config.toml
n_layer = 14
d_model = 384
n_head = 12
n_kv_head = 12
head_dim = 32
d_mlp = 1536
vocab_size = 4096
activation = "tanh_gelu"
norm = "rmsnorm"
norm_place = "pre"
norm_eps = 1e-05
positions = "learned"
qk_norm = false
attn_scale = 0.177
bias = "all"
tie_embeddings = false
parallel_block = false
init = "normal"
init_std_qkv = 0.0253
init_std_o = 0.00479
init_std_up = 0.0253
init_std_down = 0.00479
init_mimetic = 0.5
optimizer = "adam_variant"
lr = 0.000853
beta1 = 0.95
beta2 = 0.99
weight_decay = 0.11
lr_head = 0.00421
grad_clip = 1.0
warmup_steps = 352
schedule = "wsd"
decay_fraction = 0.744
decay_shape = "linear"
final_lr_fraction = 0.02
batch_tokens = 32768
seq_len = 512
doc_mask = true
train_tokens = 401000000
steps = 12238
dataset = "wikipedia_en"
MLP neurons of a small language model. Each row is named by its layer, matrix (down: output weights) and neuron, and shows model dimensions 160-255. Each number is 128 + 24 x the weight over its row's rms, rounded and kept within 0 to 255.
A block is one neuron, or neurons of one layer that tend to fire together. Before each block is what it responds to, as a language model described it from the Wikipedia text at the highest values.

Description: Final pieces of split words (unrel-ated, sugg-ested, insp-ired, not-able) and comparison words like similar, different, various, one, in expository prose.
L10.down57 [140 123 136 164 150 107 132 144 153 146 161  85  83  98 150 107 111 181 128 179 111 176 161 150 152 102 124 149 147 127 114  92 171 133 131 142  98 155 161 106 136 110 150 130 124 130 122 125 110 144 123 143 118 134 101 111 111  94  62 140 119 112 101 109  81 154 164 164 159 127 152 116 125 147 146  93 115 114 121 102 102 116 132  88 151 142 118 116 116 146 147 186 141 123 143  87]
L10.down1157 [156 133 218 147 121 117 122 106 113 210 135 135  92 121 154 118 115  89 111 150 131 131 108 179 101  88 131 140  88 122  90  93 140 138 100 141 144 108 109 145 128 196 107 100 124 129 155 113 153 139 179  93 111 115  85 118 131 160 138 172 112 131 160 130 111 174 168 146 145 101 155 129 142 132 105 143 126  90 107 136 134 150  91 195 103 130  92 127 119 135 130 113 111 135 129 134]

Description: Final word-piece tokens that complete a multi-token word, such as ies in Lies, ology in psychology, ence in sequence, often just before punctuation or table separators.
L2.down21 [102 117 106  99 144 132 121 157 141 139 166 124 158 108 121  87 106 136 125 156 121 114 134 134 128 102 144 119 120 158 147 122 159 141 129 128 136 144 124 137  98  98 169  96 141 131 117 113 105  83 126 176  93  99 167 114 116 104 109 126  89 120 172 169 152 186  97 162 165 129 103 174 126 135 153 114  82 127 105  94 134 147 130  96 143 147 156 108 120 171 164 107 114 138 160  84]
L2.down211 [127 107 124 104 111 148 133 139 139 135 130 144 132 113 125 102 109 147 161 116 105 163 147 120 118 121 149 135 140 134 138 110 148 139 195 167 129 146 110 114  95 159 146 116 182 130 159 155 128 137 122 160 151 117 127 112 142  99 115 135  76 132 147 143 135 136  87 152 140  74 141 122 141  90 155 160  98 112 116 129 111 144  67 116 146  95 128 125 131 198  96 127 130 119 101  91]
L2.down260 [118 100  74 125 112 173 129 147 132 135 156 157 149 108 124  91  98 109 131 123 116 114 145 133  84 134 157 140 161 156 117 117 141 151 141  77 102 141  86 137 118 122 171 109 179 124 148 124  83 111 112 168  94  81 134 119 154 147 138 140  93 151 135 160 139 171 115 134 164  75  69 107 139 104 136 137 123 105  97 162  91 177 136  72 133 140  97  93 133 205 134 120 114 152 132  59]
L2.down478 [120 153 121 139 144 144 166 144  63 100 145 111 122 101 113 133 130 141  96  96 149 131 149 126 121 106 169 107 169 122 125  97 146 165 150 152 110 123 131 123 114 148 123  74 172 121 112 123 147 127 141 137 113  77 114 127 171 133 138 120 146 114 111 128 144 164 145 165 152 159  92 119 156 134  93 174 130 158 113 109  84 164 100  97 146 123 154 116 188 166 133  97  90 102 132 135]
L2.down1136 [126 139 113  95 153 137 129 187 106 144 110 100 135 122 132 110  94 150 126  93 118 129 141  88 126 136 163 123  90 133 154 107 162 121 145 122 128 112 121 135  84 145 155 111 196 146 134 116 127 162 128 179 120  88 146 108 152  80 111 117 114 137 110 160 159 162  88 149 162  87 128 162 168 120 173 113 129 104 110 114  66 131 140 103 151 131 139 109 132 171 115 114 105 148  98 118]
L2.down1210 [108 115 108 124 132 144 141 107 109 113 160 109 138  84 112  75 107 133 136 100 120 141 118 173 127 126 156 125 147 135 149 128 145 168 143 177 126 146 112 105  88 145 176 106 187 154 138 120 161 125  95 150 135 127 137 121 154 111 129 149 105 125 148 137 120 151 125 171 146 112  76 148 155 128 167 163  81 132  95 141 103 179  64 105 155 127 142 111 174 198  95 108 140 114  96  84]
L2.down1297 [122 102 105 113 125 126 148 129 119 114 156 154  98 102 114  80 148  70 117 155 177 161 149 153 132  96 137 131 110 161 103 128 124 124 145 144  91 162 135 124 134  76 101 162 141 110 108 156 138 159 122 141  99 136 115 117 137 100 104 128 125 130 124 115 142 133 123 132  84 144 103 175 156 121  89 125 115 127 109  98 129 143 120 149 111 136  97 132 148 149  87 132 134 173 124 135]
L2.down1332 [150 106 102  78 129 151 138 136 137 155 128 128 157 141 100 107 113 139 122 123 110 128 139 115 134 107 133  93 150 139 150 108 143 145 157 168 141 137  80 127  73 168 179 127 167 148 120 153 124 156 114 155 138 108 125 118 116 113 114 161  85 134 131 169 137 148  69 159 169 105 147 171 130 166 157 163 103 115 107 141 142 171  90  86 132 125 134 103  86 170 124 115 120 133 124 115]

Description: Words or word-pieces inside descriptive phrases in sports biographies and results, such as former, Women's, Mex-ican, s-enior, Major; weaker on assorted mid-word pieces elsewhere.
L10.down117 [159 138 144 153 126 113  77 149 114 125 154 123 133 122 124 135 129 171 155  97 147 144 149 137 124 117 131 142 147 148  78 128 157  90 141 151 151 132 106  99 144 127 110 143 160  83 130 156 107 138 135 124 111 128 118 142 141 109 134  86 130 125 146 109 134 133 124 133 124 102 131 142 114  84 121  99 136  94 159 150 112 138 131  98 144 136 134 136 163 133 123 123 131 177 107  97]
L10.down1321 [118 144 140 133 113 159 112 144 114 138 139 142 127 110 159 192 120 145 123 141 169 102 121 127 148 104 104 126 119 155  96 117 144 130 125 145 108  91 120 108  99  80 137 166 135  93 130 163 110 150 128  90 100 123 117 147  89 131 126 109 181 109 176 130 127 151 140 122 101 138 173 151 143 114 132 131  86 156 122 129 156 152 110 119 154 138 156  83 119 118 113  88 131 169 132 137]

Description: Final pieces that complete a noun split across tokens, often plurals, such as copyr-ights, cred-its, aud-iences, fount-ains, pl-aces.
L4.down334 [102 149 159 166 101 159  99 142 174 126 122 149 105 134 111 117 120 104 113 154 117 162 156  85 112 118 112 152  84 124 124 120 142 121 142 128 156 110 111 128 150  54 113 125 132 102 128 139 125 180 118 171 133 154 152 151 153 166 151 128 106 114 151 152  95 136 155 163 115 156 136 131 148 131  86 116 155 136 138 134 110 123 162 113  92 130 142 127 144 134 163 170 160 171 156 149]
L4.down1137 [ 80 144 134 104  78 155 138 122 115 156 130 139 121 162 132 113 129 142 145 144 147 146 136  93 108  99 152 107 164 143 114 146  96  70 108 124 162 139  95 121 131 106 131  80 140 134 108 148 129 147 134 178 174 155 147 142 123 150 130 143  88 111 160  82  87 119 127 152 131 158 125 136 154 156  95 161  90 135 111 132 125 142 126 134 138 116  94 112 162 127 126 155 151 141 189  99]
L4.down1343 [120 123 151 147 115 109  72 132 162  89 168 164 129 123 137 125  90 135 148  83 106 135 123  96 120 139 134 139 149 116 108 137 148 157 120 122 144 101 123 157 111 158 153 141  95  97 146 137 121 152 126 167 129 136 142 132 106 155 142 165 161 158  90 142 118 111  89 151 184 127 114 120 114  96 136 177 141 184 115 120 100 136 172  91 134 136 141 128 158 131 108 136 136 162 127 107]
L4.down1440 [141 129 141 116  68 125 119 125 153 105 140 130 138 155 122  61 152 123 126 138 177 138 128  97 128 115 149 123  87 119 121 120 119 100  72 132 145 140 108 140 118  83 126 132 119 140 118 126 127 138 128 160 149  96 128 138 103 145  75 177 117 127 180 106  95 166 125 168 153 158 119 176 129 154  92 164 100 150 146 151 147 104 151 128 118 192  75 107 128 126 177 123 144 129 174 165]

Description: Nouns or final word pieces, usually after the or a, that complete a common collocation, e.g. give birth, light source, US military, positive review.
L4.down84 [ 65 112  84 113 135 105 121 157 162 117 101  93 113 118 121 183 159 142 152 117 104 119  90  99 146 136 150 142 160 158 123 127 117 162  81 115 155 111 106 124 149 134 142 140 148 166 115 199 101 129 139 161 128 107 135 151 156 107 122 126  78 112 169  97 120 125 150 109 108 164 118 145 127 153 112 116 125 112 128 128 154 171 103 131 121 143 127  90 114 134 104 117 151 124 137 130]
L4.down127 [135 145 161 191 102 127 131 149 141 132 147 113 115 154 120 139 137 118 110 117 187 121 104 104  98 115 141  92 130 131 147 127 155 132 121 142 112 166 126 161 131  92  80  74 134 131 136 148 127 128 138 146  72 105 132  99 107 139 124 148 121 182 101 125 100 117 138 110  90 121 145 135 140 123 112 132  74 138 143 122 101 131 116 121 157 128 126 112 137 117 131 174 137  91 157 135]
L4.down446 [103 120 140 134 134 137 141 175 156 121 163 131 123 166 141 107 144 156 121 132 147 184 126  80 170 157  98 150 102 116 149 145 117 134 146 106  97 169 105 171 141  73 153 131 150 126 221 154 141 116 126 112 137 120 127 125 104 105 120 122 133 108 124 139  57 121 111 101  91 115 114 108 105 184 103 123  86 117 145 119 130 102 162 131 135 145 122 120 129 120 135 109 141 120 145 121]
L4.down1258 [ 97  95 158 151 122 114 120 140 102 123 147 117 124  93 110 143 109  99 115  89  99 137 107  92 165 124 128 186 102 136 158 156 133 100  86 143 176 178 143 145 137 108 143  99 125 146  91 115 127 144 109 129  85 135 136  91  91 139 114 143 115 155 142 145 105 102 144 136 121 152 112 111 128 119 105 140 101 105 119 103 170 158 105 123 161 126 130 159 150 141 172 109 127  92 103  82]

Description: Opening == heading markers after a paragraph (== History ==, ==Legacy==, ==See also==), plus paragraph-final periods with breaks and table-row-initial pipes.
L4.down226 [ 99 128 138 141 135  87 148 149 135 115  99 121 112 136 122 158 142 138  99 123 146 105 118 102 135 169 101 162 133 106 127 102 110 125 125  85 129 119 117 135 168 222 168 164  95 100 132 126 160 155 119 131 121 119 145 115 107 106 125 114 115 128 116  79 137 113 157  97 112 127 186  58  68 162  95 135 153 100 113 107 140 136 132 149 125 135 128 133  89 114 153 129 166 103 166 120]
L4.down343 [143 156  99  57 167  66 100 135 129 206 141 119 124 126 151 132 143 127 148 124 107 106 163 129 103 170 148 103 141 138 144 165 127 147 151  98 109 129 125 130 124 207 105 136  65 134 131 118 135 119 141 117 118 119 113 107 116 108 137 121 132 118 110 104  90 129 165 113 171 133 176 121  96 121 127 139 117 120 118 158 112 156 138 141 132 128 102 122 111 103 127 168 125 106 137 112]
L4.down1280 [134 147 134 115  93 112 159 122 142 158 130 120 119 122 120 107 128 154 102 141 137 118 125  95 145 126 131 154 113 112 141  73 131 120 100 137 102 124 109 144 154 180 166 110 116 119 146  84 164 140 107 169 121 121 141  83 117 109 124 133  63 107 129 110 112 103 127  85 128 121 142  94  90 133 124 139 148  64 102 119 129 149 145 172 127 159 176 131  93 130 151 116 160 129 192 111]
L4.down1470 [152 140 125 112 154 124 131 153 142 154 127 123 136  85 110 118 134 199 105 109 124  72 114 105 158 131 147 123 141 121 144  96 140 135 204  84 140 131  87 155 112 232 143 113 122 104 137 119 147 159 117 156  74  82 118 103 112 101 132 108 141 156 135 115 146 129 159 124 147 107 175 134  82 144 167 102 147 102 147  98  84 144 150 131  91 101 127 140 119 137 154 168 120 106 127  94]

Description: Mainly the noun attempt after an, one or a possessive and before to; weaker on this, birth, ability, next and mid-word pieces.
L2.down45 [111 132 133 116 153 131 142 130 172 125 110 138 126 125 111 152 106 114 141 141 110 122 111 134  71 142 120  82  87 185 110 119 136 128 116 124 145 174 150 124 123 107 135 131 147 150 107 145 122 100 159 124 114 146 132 129 136 135 171 160 139 141 109 163 149 129 112 115 137  99 108 136 113 137 138 171 113 135 129 150 207 119 157 181  94 121 103 176 159 135 151 112 109 117 138 137]
L2.down81 [104 139 147 129 130 113 131 126 134 126 125 100  98 137 114  90 101 129 142 149 160 128 151 121 102 148 147 135 180 115 149 109 132 139 130 110 144 130 145 102 156 138 137 149 121 124 118 142  55  80 166 129 167  92  85 163 104 175 124 113 132 159 164 106  82  92 143 185 160 100 117 130 133 122 145 130  97 154 120  97 108 149 113 110 132  91 163  73 111 141 133 127 110 170 156 110]
L2.down229 [148 139 121 119 140 128 155 152 114 132 138 131 135 101 130  89 130 130 120 120 131 125 135 142 166 114 133 123  87 173 109 128 133 131 107 139 175 158 111 131  95  88 123 113 135 136 110 139  96 137 133 129 100 132 149 163 126 132 163 124 164 151 151 155 170 142 124 175 137  93 146 127 130 145 169 121  92 140 109  98 141 160 119 105 122  97 129  97 188 126 122 148 161 153 155 123]
L2.down290 [118 172 121  97  89 152 111 157 153 135 110 128 124 133 136  74 160 132  96 126 105 152 104  90 149 136 121 119  82 139 128 161 124  82  76 115 154 146 151 123 128 115 158 159 133  99 108 159 173 119 131 112 135 117 173  98 108 104 172 113 133 144 123 146 113  91 121 110  97 141  96 136 132  72 143 127 173 107  78 104 138 160 108 119 137 135 110 103 124 168 113 118 164 125 133 148]
L2.down368 [162 137 141 131 128 136 130 142  99 149 113 152 157 134 129 130 132 135  82 132 104  94 135 139 158 122 117 118  94 135 132 125 162  83 110 117 124 184 117 177 142 147 126 106 142 129  98 117  87 169 137 123 126 105 128 139 144 119 128  78 181 119  96 123 104 129 112 120 146 169 120 114 151 140 135 142 121 166  90 149 146  96 121 145 140 124 153 116 114  96 118 124 121  95 147 133]
L2.down393 [163 132 133 109 116  77 135 148  81 120 145 153 155 125 146 131 139 113  78 108 114 108 113 111 154 124 126 118 131 122 132 133 121 164 166 127 124  99 173 127 163 145 115 126 147  90 122 125  75  83 105 110 138 147 127 118  98 137 118 131 154 138  98 126 129 145 134 145 151  83 128 112 127 109 134 115 100 151 173 143 107 142  99 117 106 125 124 127  97 137 154 137 151 109 148 120]
L2.down1127 [137  87 143 104 140 109 138 131 116 127 126 102 135 107 159 102 115 140 111 137 133 126 123  95 146  79 126 150 114 114 129 132 158  98 113 115 112 112 122 131 148 106 128 118 143 109 130 112 130 119  98 129 116 134 120 148 128 147 144 148 142 117 155 189  98 116 115 100  83 119 117 117 110 146 180 110 110 152 105  97 182 154  73 118 149 151 108 135 166 165 109  90 139 148  76 150]
L2.down1227 [ 90 172 132 148  90 130 117 136 129 147 127 146 121  86 119 114 151 123 167 135 143 140 127 138 108 116 119 172 146 149  97 119 161 195 103  96 135 105  93 175 148  20 168 122 107 160 126 109 105 137 119 118 140 119 159 149 109 152 151  87 109 122 115 137 128 126 146 114 112 169  91 105 125 100 100  65 172 175  95 134 123 140 116 151 123 148 152 105 145 144 148 148 129 148 110 123]

Description: Opening == or === markers at the start of a new section heading after a paragraph break (==Plot==, ===Preliminary round===), plus weaker year prefixes like 199, 201 in dates and list items.
L2.down137 [134 129 113 151 124 114  93 138 137 161 124  98  91 112 155 160 157 126 133 178 145 112 141 121 132 114 141 141 128 139 130 125 131 143 106  79  97 110 133 126 133 140 161 183 115 150 110 155 119 120 107 140 118 139 149 122 113 117 131 148 150 128 116 151 150 115 158 151 108 134 152 182 146  82 172 103 107 116 127 105 115 126 114 138 101 116 156 181 159 136 130  81 125 111 158 128]
L2.down201 [150 137 146 176 106 125 158 101 125 160  89  80 133  92 137 146 186 179 119 165 108  94  96  99 155 137 103 122 145 122 119 124 133 109 147  75 103 110 120 146 133 164 153 114 127 124 133 134 146 128 113 130 101  97 176 118  99 116 105 120 167 131 121 105 152 140 130 139 126 109 155 137  83 127 135  95 133 100 155 126 150 178 119 127 117 111 137 141 155 136  99 128 143 117 163 161]
L2.down239 [145  99 160 132 109 126 137 122 174 127 115 115 103 137 155 141 148 114 116 182 160 129 137 124  80 133 182 140 100 126 114 101 157 171 155 101 134 134 147 154 168  94 123 131 124 129 169 138 133 167  87 145 123 102 123 160 130 110  99 147 126 151  90 145 183 104 123 124 105 123 120 140 157 128 131 155 132 129 116 133  98 159  87 150 130 127 138 123 121 137 199 111 165 127 159 124]
L2.down534 [ 88 112  89 126 102 147 127 135 128 147 145  66 141  94  88 134 139 153 175 110 126  89  94 137 113 135 121  66 161  97 101 146 148 133 172 148 122 100  76 128 140 105 148 123 122 142 110 143 148 115 128 142 115 110 115 128 153 128  99 170 111 146 159 131 164 100 130 153 176 140 120 147 128 169  77 143 114 165 156 133 115 147 119 115 145  86 106  94 144 122 117 132 108 119 131 107]
L2.down838 [115 114 119 139 122  91 122 153 184  94 118 116 104 115 137 124 146 140 152 127 126 134 126 126 137 132 149 124 106 141 120 136 144 134 160 110 134 163 116 110 101 181 160 167 125  94 188 126  94 120 119 141  97 147 122  89 144 114 109 147 107  93 110 155 138 129 145 124 150 100 142 147  98 126 145 152  99 130 123 131  94 156  91 134 142 154 150 136  89 127 111 146 137 131 140 111]
L2.down888 [156 130  82 149 136 155 156 175 119 134  98 159 121 130 144 121  97 112 118 120 121 161 163 136 118 143 149 131 128 141 123  99 153 113  89 121 120 127 121 167  89  67 168  97 149 111 165 166  62 147 142 132 175 134 104 135 119 103 138 132 178 184 124 127 126 112 113 137 136 154 112 142 126 143 153 127  76 103 123 132 132 114 124 145 165 129 163 134  91 109 160 137 156 125 110  65]
L2.down1309 [156 155 112 131 135 127 101 125 135 159 122 122  94 128 124 157  93  85  99 147 136  81 153 105 141 110 140 126 144 153 136 138 187 211 174  82 115 142 133 115 143 156 144 129 133 146 128  97  89 127 101 139  81 131 140  93 147 135 115 106 129 140 137 171 135 127 134 120 161 129 187 138 109  92 153 123 122  76 125 143 106 148 114 126  81 148 149 115 134 172 125 146 144 164 138  90]
L2.down1496 [142 127 101 117 107 128 135 158 155 150 130 107  92  65 145  70 105 125 116 159 131 113 146 157 154 129 137  88 115 133 155 142 138 134 165 128 152 139 130 146 133 137 130 104 134 134  99 153 107  98 117 166 114 131 154 107 110 108 141  81 107 143 110 144 149 121 154 155 157 131 136 160 131 131 156 147 100 133 122 138  91 119 116 103 126 162 161 128 110 127 125 122 137 147 138  95]

Description: Sentence-final periods, especially ones carrying a paragraph break, plus the next section-heading == or === marker or a new table-row pipe.
L10.down1137 [129 139  72 110 141  99 143 107 101 205 161 123 137 113 146 122 128 150 106 124 132 133 147 125  95 110 123 127 117 174 145 115 156 120 132 121 146 111 121 133 104 249 119 126 115 146 121  94 141 112 129 129 107  69 128 106 133 114 117 148 122 140 125  96 127 149 146 154 152 110 104 139 126 111 146 145 111 131 109 138 130 163 124 119 122 129 136 101 129 137 135 181 127 122 132 106]
L10.down1441 [143 120 109  86 149 103 115 141 131 218 161 137 145 153 153  99 153 118 126 126 127 114 154 126 123 163 118 100 140 134 148 117 141 141 136 130 152 151 133 128 137 255 120 126 125 127 152 123 139 103 117 143 154 117 101 166 115 113 124 148 139 142 153 136 137 128 133 124 135 132 131 136 128 111 113 140 127  98 141 138 157  88 103 148 129 122 105 133 144  67 139 119 123  90 141 132]

Description: Tokens inside sports career biographies and results tables, especially ordinals and career terms like debut, first, fourth, second round, his.
L4.down970 [128 133 134  86 153 127 113  96 106 108 109 171 132 154 102 112 160 149 132 156 137 112 135 150 123 141 139 119 195  99  94 173 140 157 121 166 109  92 145 137 134 151 134 112  63 128 131 149 161 151 161 151 122 141 122 119 113 193 117  91 105 184 149  84 138 125 114 103 145 122 129 136 143  77 112 110  96 137 132 138 120 121 128 143 126 127 151 136 116 123 105 141 144 137 135 133]
L4.down1064 [100 103 143 138 141 128  95 131 151 125 121 163 151  94 193 106 118 140 140 130 137 101 151 124  91  71 135 145 117 163 124 148 144  89 168 181 151 127 121 133 176 145 140 166 125 114  94 134  94 180 119  99 132 158 113 128 131  95 102 122  91  99 149 136 163 105 118 108 128 124 143 120 147 147 159 110 122  94 163 148 104  87 128 113 170  74 153 133  99 126 123 147 163 142 134 120]
L4.down1264 [ 83 115 140 123 124 120 139 107 109 124 130 127 142  97 153 138 129 141 107 146 137  98 118 157 131 155 148 124 122 110 149 112  87 142 127  92 113  89 154 192 138 139 121 165 134 142 142 123  95 127 147 131  94 101 132 134 118 178 133 110 106 157 113 138 186 129 145  88 108 132 138 126 139 116 110 115 152  34 164 110  92 141 123 116 152 100 106 128 154 101 107 130 138 165 112 125]
L4.down1398 [119 144 121 130 125 120 118 115 133 142 136 132 173 141 134 126 181 169  96 102 132 160 125 104 134 114 110 177 131 142  99 173 178 110 144 122 142 137  93 172 154 126 151  99 149 129 122 134 137 153  94 153 131 137 132 128  79  80 151 134 113  89 152 113 144 146 143 106  95 154 142 160 124 128 140 127 125 102 156 107  91  75 113 115 166 143 178 166 121 142 119 142 199 159 132 143]

Description: Mainly the word member in phrases like "a member of" and "practice squad member" in biographies, plus known completing "unknown" in lists; weaker on other word-piece completions.
L2.down71 [112 146 101 122 113 124 148  86 107 124  88 116 129 107 128  92 149 140 101 152 111  74 108 105 132 127 151 150 144 131 140 106 123 119 138 128 117  94 104 155 100 101 144 169  83 134 141 123 138  91 109 133 122 110 172 124 113 135 111 186 108 102 145 118 118 133 148 147 120 120 126 104 124 128  91 134 125 122 148 134 132 113  94 116 122 105 149 106 153 141  92 136 122 117 135 152]
L2.down346 [121 106 114 172 158 149 106 149  92 144 146  71 128  89  83 124 143 186 146 172 110 137 132 106  91 105 114 110  88 128 116  83 120  88 115  63 126 124 115 165 164  99 107 121 142 118 168 122 143 140 122 111 114  95 155 146 145 124  79 144 119 159 138 120 163 126 163 118 160 128 128 115 133 165 137 122 128  81 106 145 114 131 122 142 118 146 120  92 194 164 139 140  96 147 131 123]
L2.down585 [101  93 146  90 138 107 115 149 141  93 151 112  80 161 127 123 118 163 105  90 108 106 121  59 162 159 152 142 138 136 181  85 127 128  97 109 136 113 149 184 129 181 163 106 139 127 142 152 126 130 124 137 152 106 101 137 129 131  87 115 139 162 152 141 147 157 147 113 117 107 101 114 151 119 153 127 138 171 122 116 136 145 108 119 154 129 108 151 146 160 126 166 119 133 123 118]
L2.down590 [142 119 118 131 138  72 161 109 130 131 138  94 117 171 100 129 114 128 158  76 145 117 154 118 119 144 108 153 115  84 169 110 141 136 106 151 141 138  97 101 148 185 116 145 153 174 125 125  95 115 139 151 127  76 103 127 113  63 106 127 131 124 159 134 153 135 143 110 140 137 117 119  86  99 156 131 150 164 119 115  82 132 127 126 108 151 124 126 101 117 112 146 186 140 135 124]
L2.down781 [126 131  65 133 135 139 151 104 104 146 111 131 161 115 122  74  88 131 119 154 163  94 112 120 139 120 123 136 119  98 166 144 138 144 101 122 126 162 139 105 172  90 175 109 159 156 160 113 149 143 117 119 101 122 140 111  85 104 144 144 105 141 113 143 134 113  98 121 164 137 138 111 105 119 137 114 138  97 137 125 156 114  99 107 171 125 118 102 158 103 114  97 103 123  89 132]
L2.down940 [148 144  93 147 111 153 133 141 115 110 136 118 132 102  92  97 115 112 107 127 133 105 133 137 133 144 103  87 132 111 129 134 134 108 108 117  97 139 166 121 181 106 133 135 142 163 102 166 104 139 147 126 124 135 133 130 124  75  73 114 100 118 141 107 128 111 126 175 131 117 159 135 149 116 105 164 155 136 161  84 147 131  99 136 118 100  91 106  96 123 136 131 152 139  84 126]
L2.down1070 [137 148 145 133 153 100 142 122 135 133 140 146 142 127 117 124 144 123 166 112 102 163 139 101 144 150  99 140 146 119 138 147 124 143 173 149 129 141 145 124 166 156 150 117 163 123  76 104 155 131 117  86 169 131 166 193 116 116 125 131 120 127 117 132 140 129 144 120 150 125 125  98 116 126  99 146 132 127 167 140 123 132 112 140 148 124 152  88 104 135 120 122 128 125 147 114]
L2.down1329 [160 103 153 126 141 143  57 105 102 104 105 115 134 120 111  93 107 171 156 128 149 136 124  98 160 150 173 100 123 128  81 105  93 120 109  92 105 151 148 146 126 162  73 126 104 142 104 140 148  96 137 109 130  82 144  97 126 108 125 146  92 128 152 130  93 168 142 134 145  99 126 140 143 151 140 169 126 101  98 112 154 151 110 103 114  76  97 134 129 146 149 151  81  97 105 163]

Description: The first sub-word piece of a word split into several tokens, often surnames or first names, e.g. Mc(Laren), ret(aliation), leg(islature), Jer(ry).
L10.down157 [126 110  95  89 123 142 126 105 137 130 180 137 146 128 119 113 104 134 134 107 101 141 144 114 107 127 145 123 137 168 133 148 125 131 177 154 141 135 111 121  89 255 136 150 137 137 135 122 110  99 101 151 109 108 138 121 159 105 127 135 135 138 137 128 139 156 117 146 167  95  94 151 143 101 144 151 127 122 138 161 120 144 120  90 126 135 125 137  94 151 121 129 129 140 113  75]
L10.down779 [131 102  81 112 132 159 138 105 149 114 150 123 140 136 132 122 122 105 160  89 108 149 140 124 120 106 114 103 123 146 112 131 159 159 148 128 126 150 110 124  93 232 122 115 124 146 127 126 116 102 122 121 140 123 158 143 155  94 155 119 124 142 161 144 154 139 117 135 147 105  70 162 146 116 157 159 146 133 152 161 109 131 120  92 138 165 103 117 121 148  80 107  91 112 117 107]